python train.py --d_model=192 --n_head=3 --norm_eps=1e-05 --positions="rope" --rope_base=500000.0 --rope_fraction=1.0 --init_std_o=0.0 --beta1=0.95 --beta2=0.98 --weight_decay=0.036 --warmup_steps=281 --schedule="wsd" --steps=6904
MLP neurons of a small language model. Each row is named by its layer, matrix (gate and up: input weights) and neuron, and shows model dimensions 96-191. Each number is 128 + 32 x the weight over its row's rms, rounded and kept within 0 to 255. Numbers have three digits each. A neuron's up and down rows have the sign that makes its largest values positive.
A block is one neuron, or neurons of one layer that tend to fire together. After each block is what it responds to, as a language model described it from the Wikipedia text at the highest values.

L3.gate1:119097176063147119134097102115144138201047128113100099132124173098120182090158161179109194128092148115130147163152128153161128099081103093100183095083124147118128108162184185104104130158072140128092079085110124170079125090116117175089126152173093124168165104126167139155162111141147135114
L3.up1:136138140121145126121111158136120143163058150151121166126123213122160154092156139121169158118162153071101139157093071111146065121125112141177208154099086115172106096167116153133098145211120104142115129125105102117137080148139129142115112104151136119079113151096182170168128103070157096114
L3.gate98:136171096154154115136156119201121231202108109172181156118115118087080109143131101161165129134091093117112148176163038073146147117118127172099161139116102120105143114096134141131112171139076075119139183156075129107104165121105113137097095163136217096104157147050150086106139152139127118136
L3.up98:154151180164094145132134122177087192136156127092152119112145119134151174143143152148074123117166085144090162181143089146137123098109124128161137142146095126148160130133150136124131077211114077130048136097126077132125163139152114186092182173182162162159207134085126109146125070141148096177
L3.gate241:093109158134100155179129090181163092125148142178106104190090123128125159124103111116105121069125112162117153173177121113151071117083163128143120168144062139141089086150181134099139111142116122104156077165098126142141111082094046113148187174120111153061087087122131160130164109160135123148
L3.up241:105127113095094166111081133115179124162096119107153161123060113088159143154166103100140150117086172135058139150140129133163169081129163160132169145172126158118046142132134214139156198195068118068124140132151153131176138127121104181149136156132148128125079105087174130090112131126116131115
L3.gate244:125132184177088172169120109116136164152153150123077115122125161135129119140165153116077152110110132083075107176187108121164171094093171075143161056157104124058140158184183166127126189139122149110123145104151163196073045143167116121141125180180092111161125162135159139124144152200103086136
L3.up244:166131158172093135140140109118073139122032126128170128124134136132147162120099132102105112159144089090107196166172162122119076082071101100210152156107132082104141181128134120156091103153151076105099088153125174161150102121102148126129191150164092116049171141162150088139093121049109095128
Mid-word continuation fragments

L9.gate115:115157094116128174131088080155201137178146175145104153161158063166154109152093096080115100123150091135114153121100112120168084114119199131090142099123190121078053151153103154155112109136055182120116120215130090161151086096102163130149131164125103090111111077126121056179165121111126153112
L9.up115:079153130083128123116090111101135164139142174093170110109093136113141092109114119142138111184178111121134135129130175098154118124134140172032143039129097106150137160170184091074128166121162087131157175116107117175150121083152063101155202108109128121110125148148143163156109096144126165086
Proper-name final pieces

L3.gate28:071166129134136130121128165097194164123152092129146159120131077086128066120158090135137169107136125070150117096160112092188119056131177093120152170158151098091063173169145095132112167139109138133148116172135067100141078165153158111108086199114112107106087114115143119060107118125169170104
L3.up28:086109139114144125109128112101141156115129100144201199083116145112182138099109140118150172113126142113074146143139102133182119091179157102167075120102135199120132165148137127123156157136068169129134143138130111123115140177196113079090116157104124105153075123154159110073127095193143126074
L3.gate247:089125159138166163146144113102214085151115125169196162237142126151130124126079092137077140133070136104154144132130132105146104148106186117124167109163138109155132180184155107098180149109150184125145060120091117121132130096121150097117122180113126097118144095091159111080137171143139114126
L3.up247:156140168134128162050135172086169105129132167169078083115132173083151100086120113133094150130171138181125094160102120133102098120175130154114159158073083138118084127131073061141148155105114194068117094133156150061108121073131089180116101159134074083092160148163156126084065145118105147108
L3.gate263:075165158171154138134098153101169101122125112074167126148110155117139129127117080093131147075077127089208122207090086055123156082123168088094139160124077122068162152148197082146141112115183188107123083085136136147111094148123068155138135119125116119153086142106148122139160104107096066106
L3.up263:074151147128162154120129155142148061161149141090173101157165176142151168154126133136101135098192144151157164128022124159171126166144119134089153135127085206102191114107127133143110154108104124156108142124133172133134115129216142137144186070129076170142134126110135134119152160169082127139
L3.gate344:128125107129131157126169113068116141142158133084151117123105141121134151139099170176104198123115153110095113078157142105153186110119166135119175113131091184076167182146173082063129178094124149177135134136170159151105113190138093112125103166093139168177127115148179142096189160132137108147
L3.up344:148105098129124175126159100088099169104170138135178105112107137141148142146089156159097183133107173155163171065112201126129106092105109146100108114148151149149163178127117131091123129111108166114111098095141174136152086153178168114099128091117141095168096130081174135073165144134131139154
Word continuations and month names

L3.gate82:109136187105129141126130139144169132122162178158147142106101165139034127174110111148110146153110124148102097127168158098205128114070202135070156100138143179065123097095179104126151126128086128158136139114113169158176152126088151087174099155149136112133114075104138105074143190108162181084
L3.up82:163041195130083112092093168151144119091077141120185189126159154149124099179075110130195146125188151124182139099110103077131103185129129116085125108212113061117156143060094133132144136174105115139127099174067092149036166117141120154133122118201119081163134086122047101116149136110130148101
L3.gate155:042125126101115108109112073103120146166047142095140117151115186151086079089102145089083104129148147201128168130165146111109134164079195122121136092125144115112151126109099121111124148158122103167110064104113137095124123108152109110082113144082061198107125103135130138166155120186103172170
L3.up155:101059138047091094066135096139132083136101133105116158092126170116096089159125103085162107160157129159150148106137163156088138140115128145172096095075149073116164082149069117142091112154102093191110171072137127117126187115150168113126129084097135121108089085148133114142080098182147114110
L3.gate162:115125185165045106146104178158127127138136147120144160101067135133082103154127155085156157146131181144174184160212183123127153097141186100106133075099122148119080178110141123134124176161075167148136070106117196156119128104110143103105120128129134132189115084159114059083172192148156143137
L3.up162:153081175151084157120110169167140113115140113125164142129091136197166007176196161134161124135140158131151110144194165129077115151165163188137147117068149106166112098110055119174101130107081110177135162089119164088199105060115130102133172149151122074154133145129101126114117140157131139171
L3.gate347:142135170153060094104103084173080097159093186103120127148092176105061079141107149093139119130134084144130159179170092122105128190124118082147141060125141151090183187119169167129151123153106192151115076132102185179044124120174123114127122115144102132208125079136132142136134109142097117183
L3.up347:146135135158106128095101117154088092120143136152092152111145190131130073207166140102118126113124145137137136144162121160084139154157137115127112103099140073142082101138112126123103079171104121183130112074098048181111179157119132129117154125127153108104155090164222135121129102110180173145
Noun-completing suffixes

L7.gate17:110120108147082147144109039195101146143159133087137119110149154072101162109127158111106142106137121083136103159149097127156153106019144072134158108095096108065127168129186157209165134143119113162129156136141088186151145122092114151144115098142186164154103146089171119100155093116126089116
L7.up17:128083103130177163195134116138139184076118130090171103128119071136088164157082150053123145096094061124131183085145167142105132169084177144167116120130173109141079129125086187152104152138105134190154119095111156101173131162132097069151139072178176163117133063114134185125107082142107135139
L7.gate112:088134201084072148165114092166133131138155130105127100158142161113143145206069152155114152109111119174081136091127123142169101101083135115144124079169145117099096241106132140166178116121146123178160077137115098176192131121130071140095095133150117153157122088067162058112119103140095131145
L7.up112:106089170084108121136152171150102186128110135125167134097158103162094146174047134147113126100097137098159142077167139140046114126164189087179162131146154190127128151147163127118157179106129072144078148083146118127144102112124098139123083131149104163108202153142070146141151132165155112164
L7.gate183:100144125167144122177116117155140170129165059181102183143156113124147101177088081127150146151123115093100127149175120149139108099059126108151181110183180141131149132123185188188136079124149150197138149184110137109098139128054152076121154184143127168146168062121123101099114125084160104147
L7.up183:151153087102123143175098117126139177167114123139140172060153167141119111100175088176125145141137123107119121141159116168121150111188131148106092117145117147156141090092118107164129154166061117141166206172134108116139113185072106175093118105192161109130147127140154158108106086174115045111
L7.gate323:107188150113122148107123129150123167160198144151180149142104137098121124092053101128099131097129138180190177171175118135133067203113163128146163181102160116140098143169193164160103127089139145167089063101099102088141157100118148080169116087138108113149116103131153113123150140143147075177
L7.up323:117131143146127156115113122124097162183162117166124090123101158132108168116066182116133114135075103156147125036134146110077084131107144226147106145096041134143153180174119176097170134097128149090180181140113084186139168092064111112168137085124162144124090179098121117160127091126173150163
Mid-word vowel fragments

L9.gate296:160121159137127188164160111169117094082144140124135208117178167142183149109142125121072082066081138068178105089204127107070120133173170135128152132107133157097142123110161082073146092126125193187111109069159162109124131159110120094191113146151095121139118139110122121159130058168114089154
L9.up296:120154155156147123118084146096208205133091158184094120117151036127128079139151174077087100136078126087178166174134133145142161095129160127143138137097112132149123148117151179115099143158173123099161134127137105171145109189134086158109162111139145134159098160120095097161109149157168098094
Capital letters inside acronyms

L7.gate30:127094124098128145116138120161171064150149156124182135136147147141102118100084122040089025172104120171133120120151060106122116167086196089110156104131167121118101112112129110071139126114056197114063104178102143100152161106163162126136076159103126107123136067166116116185121113148097106134
L7.up30:144171132115145096127099155129137179119132138117121118120102174081102170073092085088107127164149105105139126153110113102135049096137101088147076099176102129180108170122127163110111088160119173104145165113124099201164112118147114195190178114072089089151171102102148140191094115168105124130
L7.gate117:117105060131107122117131131144127091118081157106142132113101089101116135118135140110116135158023148094112166124144158133094141146087101116114166129129123141135123126149138147129177124124127135139143152142098171177148156138077117074136143108082170103143094172108098152103156061125078077144
L7.up117:203108128095142134105089129122124124111125096103150155109081072077175083107164147148121117131078112179125192101166145159135134146095145115111125154116127142127136129131155127166087097103057117065082100060129084110130151083107166130161175104134159166190097135141127106087107091124090090141
L7.gate173:164104133119107135061110139117136110085121160072142109134152110121106139114170129145144076167060119150082103124120164116121124101113145192161153131146134191104091132121096121072136100150130126111139162127157135159132115139145179138171196112134132147108059119127106179166105164148136065137
L7.up173:131080161145130150107192120125122158080169143152161174139109112208084117115200114104176083131119166153185156157172079113130136083122122095151124111144161130114059095104158138168117120083130140126089173165094168153078099110096159054119058173107149068185147150121090120124132178176102128066
L7.gate205:112070156181079118092119136189136149136194137116142137132123146176140091131142149075160094201139212166150119147107109147130081136108166107092078076141185123166083139112155153146147057094172147103133187122126180130147120105148177107128109160133139127185165142098140171135113114161077095105
L7.up205:124148111117082081115139090164118119185082161133100162147113112099085115089133124128064123134096105107080171148115104079126111143119156111117156126096174064095117131168138151072127100124116136099192121155130166149103146152186169097129129139099151090186104130053130160125120039181143066096
Final piece of proper names

L3.gate111:116065126140144109094116083150185066154104142168130097172149133159051116074129110148107098147109145201177203161139179131120066160084139102134120063165168099114091127117106135101127091162123165192105043119063143120167180097124125084103143092088160157143132090141086154128178138115079103142
L3.up111:126140071177136149127142038154130172102120139172150120104111171154057161071174165134089128116103089148141161151114142137112092130099142107127154124116108081094165133089101115079131120174175181137085097170079088131144149082059097140129163112064194114142109118099130176100170127105120103176
L3.gate132:140088151126136155147105089134159058115148157119125070158138126145093140073131120160136076176139110183077162180140134098156060131094134067165201130145180136119151180125116091041125167159110158163089053141094139165195155140144119128132163111103146170121128124123085140124149148128108137175
L3.up132:149165061170160127118166126135151081114152150143172098138127133175082125153143155142089154096078130137145145178151179082182169149140131116144119141149129081119125154134145130065119139110167120166122118129083108091161137080075089089109164109079203147140110132070035129155153149100107110127
L3.gate182:115133128111117118150100099109140118147098108109170105188089101096096168098083157097133177156142111145157139219109216141168123112105122095178110137135169123080191150099118187141143127101077194213140118077125116140141095093106205096115180114112135129141148091094142119141119148105137113123
L3.up182:120083104118139164137195121129133042151073129149146126116143145114107118151125106090122085166129143162086142149125128151117078104161113139108154117166114073137116142186019107127135145076068081207095169088076188078195179105126187125135146078145147113111152149127131129080155131038130139095
L3.gate209:136080127071120096127136095111147087129160110085141108128135182127054172092119160133108126148095113135079152114088164130141090200055152076177119137123184119091167160124120100104113164179076146120111096113083111105180142137160183059079185148119206130107111080160129136101150112073139172187
L3.up209:109057084140093076184127053169103128119099136126123153142137150144000134089103141105118124162103091138149203123128205116128097147083091131093133129143152108109175135106116084096120122138102154149134081081126093136157165114153185110080124085079200173125089079198120140110166130096082117141
Sentence-ending periods

L9.gate67:173131150124175164164111142154147095199114110076153096205085108155088094126097093130117158100113117107129135127131100124171127131106124084154134122170188110174116177151132088161120121105136105106166151143101057144128118136140145096100104159125172142124111083101154133112157112131105172125
L9.up67:097123094189160191069160132158131116141191126148142079111160084081160107154130140138084093165136137118114099091105063145197090134156172128108163103097184126171113156134089140172122094116131096149184199096142158141131173079095146124172079090158137169106115172095084148174086147126097112121
Quote marks and clause commas

L7.gate163:148176095177151070064168141161109126126149135144128119109133162157116073144129115164127119126096124103107094127132111146139097121122103130142104148138187099129099084148126177168111079105096135136209178090088133064070178114161142140115123113153100068189114119150124133065085145211145212117
L7.up163:108152059090076150102068127126111081117078108097146097189098107160133168150163151083123094105116094162129104083103091118145074148106159141183089127146094106148155152123132166079176183164116143136087130163121147188130048155158086155173100187154172132156108178106140161111137157091125151113
L7.gate259:123128167142157098142134131156163108173078132133155186099103109112129110106102078084128188090115158078116167096158112140159118154123161124169079161111101144116075098113138093140108161158150160096151115158138108138145132191133155123091107153135097093166151072138123129115146100167115123098
L7.up259:090175095138136123134130124154068096098069092135184142104159121208135096161144111081153170121141101127115139124118114156088121206132132101185073147074119149144144124134044106129118115168144174140118151141104135138132120130167121135079130182143133121110106102161132138122180120155159151064
L7.gate265:153111136168172157176128065200135091107111182130102085113105121135095115111101066120148131119123103147158166141110074147105105165131161112136145130118154079084109131118127065128193112122112154173171084140090188115124141129118101121118149165124122131119131126129128137078139142039133122081
L7.up265:106156096135120111046143145096141151121118141122116090132184109133092151146089112148168134132161136120119086078105158162164153150186137159086175120146151146147107111096069142127145069046099074120131135138168095104086072124107046122129141119127119166172140165115175129160087091099111187111
L7.gate371:065105145179088146127144112142174100124152133115097124149139109110124087136131076121142157097187152129110193138138114090161153155133138146138166116149174102124180113142146130200117107170133229088179083121112201145120146112199134093133088156163159124154107101145150140133147133136078144063
L7.up371:150139099120144168134117108133180161095185083174128176119152168134160180156140136178157154133095069108151122155142114175143184113098207110143102150150107196169114106135113112136171118058080118129187095141088179130087135158123124146102134121104092061148140143122138200104136101101127178131
Time words in dates

L3.gate66:132074091113089111135145132155158139165105178154148130168081113144081152165097104144129066183098151141164131041160144105152082102114107143144094106148156111104141104120128170091164111091126175164147113125084102139126196154122104050129085190158151070177058125129111104109144126073111092136
L3.up66:136164071149169112112149103152165133109051121156159085094093143099144140124104177148123134121083166153149067141068105185162137125110088170089100146089104159113179107154081176074119066111099140168188119124072059131149142166095118124150169102085143134108106148160108137149158138104199156120
L3.gate90:163112093101088153090165120163089137151109130120173104125117117112139189103141120152131118094104168137141123097118164081151164121138186135136138109115076158092142145095149170061139083068141155154103137079113115166119155130127110164174130157121186126110150200114126078126135158107142075156
L3.up90:144055130161107110076211136100151153163123142146116062130134137086102139160161106152117066143091083134151095094142147172119124090135158116148134116135117120102149087113059151104102061137122124189096209116128130136145133145167144099169079126177177132152061215080113062140096169086186139105
L3.gate268:105124071099067118083155100166132116130102151131112104129112110096119190067102131127180133149085094107111149122129172109152113171099184096112091087142081151106175124098083132129177123170123153156149119182161114179155221102180163132141135087122191185137147116127129116121125153115209175199
L3.up268:190134121179135156125147118104149132157140103099138124095045071166148107117097115088109111171140154182145137070135127127106035138118168108129120145129126102131123092138138110152165083080096144124141095110177141094135159099120156095091120105133124156043133121130085081092162093083129182137
L3.gate361:129170048132105137131121097142105163113111133137181092148147092067129171135104179141125172159091142069127103145107084108126131145070120142150112116134094115082180113104111144066189152162054125173153113120131118161136142123071137177162115160125235158040104144091110189122147069106158166148
L3.up361:157101064135041041129127136144075195155146130103187128059118129173140126126107140109178148190107082105083164149118156154128152081149112112167069129126158147155099142091123154160145136189084152129074144117135167165154112186151128130117123126132140188123132115135151120135105120192086091125
Word-final subword pieces

L9.gate32:123174162153090135119106108165083079137089146155170116116109129105108143127152110166104096098123138144174153161048146101131053156150168059131097213131173138147155110189116104142152075148058139104142120135119081108115099077102105136097117128135120089141191126086136125142107142188073165135
L9.up32:052160160194133129084194135166118140104160145058160127131110146085121097134131128075110075147113124106147176125150118149132138140131128095181165111121183061140148189071105095085101163131140162152152113106151140138134076126085121167135113121132109192144125119073159121121119079099091083147
Field/activity nouns

L7.gate3:084097114144113133113144134117162082150102135110123160100104124161118107145136014115085120162137137108123097068096144091136157162160134062188107101156125098074134123130061094117130204093146137183181113148082121124143174137153130080195075111129149154110121112108124177109138159103153149188
L7.up3:163199138069113135107106070137153007127163099089103055186110116175163099091146165151166144125146114086124102132115045092116088134109115111066146102115143061110125149168122120110110122158118097145129161172143084126125075144125095168116115144126109159103153174164163144128155143106145148165
L7.gate250:141159118143086092105140097117080048156137145167116152085116136112136146137147074128152190133116160143121126185157123086169091137131159151110068102116179142104118116134134105065122153103098106178107160182091064108161167124137109146122093110045116138085153169139147116156139115090150150122
L7.up250:151103104108140156224084134190155117161129147094163198106149159112133130130113082148061133151060097147124084115152133075137159194130188123155129064112114152067110141115145162137080184091089122105101083090154194154110197150152161171159133114123175129113160124095112120112125148060161089131
L7.gate332:102107111090117182102146101098145087136144101119119156113141179124111122159140107084170112155112191139085045171146120119112104168151156148081112120138129120155187144090193105090185071114163142140096119130106096135181163164168142143144102105066181095130180151108094154095171141116134110155
L7.up332:174090117090173172171086141092072131140118157140135102184199133192150130046130081153182097149123114141091102140172116114113142160173149158113055102121140108150046115172136132129148169066118119183165126087115165160133137163148194114098099158102178146116066154123135126207139119098020162134
L7.gate364:101151155139100125159150113151206114138174123134163176121245146126095153129162097116123106143059114031117139147120139136162101199138112094110145107105120081098094146172120113137157123159148092171139144175105173153145177128119120154121123051147108108104198153063166114124118125131129101119
L7.up364:093103159126178119141097130074138086142182120127148094123139110120124148099140143148128104133075192129180138080095134154074112139102180150105071088133157122140156113151083111126183064064140128158161086120113164109128175162124113083140194140236080145078122153189132131151176096100148103135
Mid-word h and breaks

L9.gate239:084118146156127084073138089186139133116119154070173127151079163152155163109109127096117185126101134133120091087176058149105099121131086095095156103118154108090164109114073114132124109176099132155169116090093104162124128131126140151082097221136115127165119142114137122082170154133107154109
L9.up239:119126145127118117134131101119138122082167115104166133115106108169096120104069113147143163116173164138151130090048157089132173118139111133171080142104174140176140212206119124141086143173126168160115131160149137113096061118141122079091103147143094139199094115087151124121101106124123129063
Month names in dates

L3.gate141:088119178173138113140142131143152139119138169147154138153093094153073104148087115147044108139110132085132143121194140068106139142064105085174149090137130117123133125109141132079137110130181188138132106118087159145114163144100090120147125164110131151111174180129099098093137133064126143146
L3.up141:108160174115178131110158119128163143096131137167115096148048078178116161200073076177121092181139153111133131148158082129109118128079136122183119134173135120133136114115171185107179095128164150105119156166055135145146121118088116109143118124115143099090185169086124145059136131094174169165
L3.gate232:108161082125112178117084155194114155172110091137192132124109120141113125103118168131125173095071156082174123116177139075150110036108146072074119136134081114111111165162207115069200174131113132138202105138113126151092095109132088186138083151094145133191087070131107136126158131133126145154
L3.up232:124158072110158167119117107142141158114124114109166146139086111112167101105078131110120165126120192147191161184161139107109118149126111111084103156121134139136134123094127120123142126179138082151199100129134162152146094118081097134177103145080119167110155094165120089213145047119177151173
L3.gate337:108158139151107113142124078087094090138135088098087089163137126110113101172126098137098151100140127076154055129099124062143087190110153068176165128134136147123067194176116176085148132141149136174129110084084151124125111125151137131171130135142123137107119152182126108090150144089143140105
L3.up337:132173115112154136094069109103113120112096115072141146118014060152128121136125092136166067165114135120131089129144140125126122168123180121094147108139141088167182114132165157110100148072069118165136103122073131143118131119085116106161137111078129166079174162139124144142110132150104107141
L3.gate348:108160183162108165145092123127139139111146130101157125121101163062144117172119145131093136099055153078204094116146136058131150104138219075141141117149103118144126161189151150179179185105125142111120108152098129113115089118089154132131111158122167126146150145125169128103120106109129109117
L3.up348:106176131087138157155125177155135139101175152093173126133138167190138118089142097143146110118127190141132110178087131102192160147154062089121100076125188154158162164133137122083104104090161100152121147080135071137092136142171187126151167105136125212133128217118089128161158083086127111144
Line-start markup tokens

L3.gate4:082133061138106077105154088177061133140162192132020154140151181140081152121114100091141096144148094140104186123137103166157143167122134128109131127125108084108119110075123169081100120122116148141132125175088090207132134126143148076092080102153224139134089128131121126143172123087147118066
L3.up4:111121121151122125043108132135136161069127101156067127119139118134168183131152124136154146176130134151116159105151089134105180081125143108066112112130119156138164081129152202094108119157117110167103127069148148164119151108152114137163182082230183154147127127143166144092128119123119106095
L3.gate123:136176123157066102122062128218074149153157136164128128119159135115074089181151149093097095149125150093100118126129113136096160132134155130100099115103098172146071142034115214123136157145163168117095096094150144143070173074131132153124142172156147115168113172094082050088133132129114147093
L3.up123:097152104094116089106186107075115170127118175144120145115139109105142194095147180132126081143167133219048175100122158149167102179125074165105128131156195127077197141121130116159089091169134083142091111142104077161121154142135112129176147119155111177051090070193146167134178080110181139180
L3.gate258:114110147108098138116143093139096093160076145103108101052176177136115102088137156058098136080113116129084164148165123142106154168107102120158067139108141127110138155124069144050123109128130171089075083066129120150153114116117090120173167091162139166154076168056056128142187105132125126067
L3.up258:136124108123140076066169128157093144130061151186140106101188138101122150119142150127133081126173153209103181069152160150110125169123131187107103164083127102124153123082079136074100117108117137127107101122144103124165148131144165146124165081140190139108074142081096171124154152129137127142
L3.gate373:090137109159087158114152046179086114159140131192097098170160116124117212142127153163139048147154056112037190102141118141126157156068114122091100109160141116115158177113086162143146146120150099198188126136064168152137128105119149178180127096121166122042110132162097117086122186091094170137
L3.up373:165112087164075112173103120123073147164115149141150158138125111188098076100097182119142088156128131108115110082124088091084134140095074129092099090163135144198118140097133200143183083193092162146143103152104159181116175140167143107210081129113054118141164114130116104152103126142108083106
Word-final completion pieces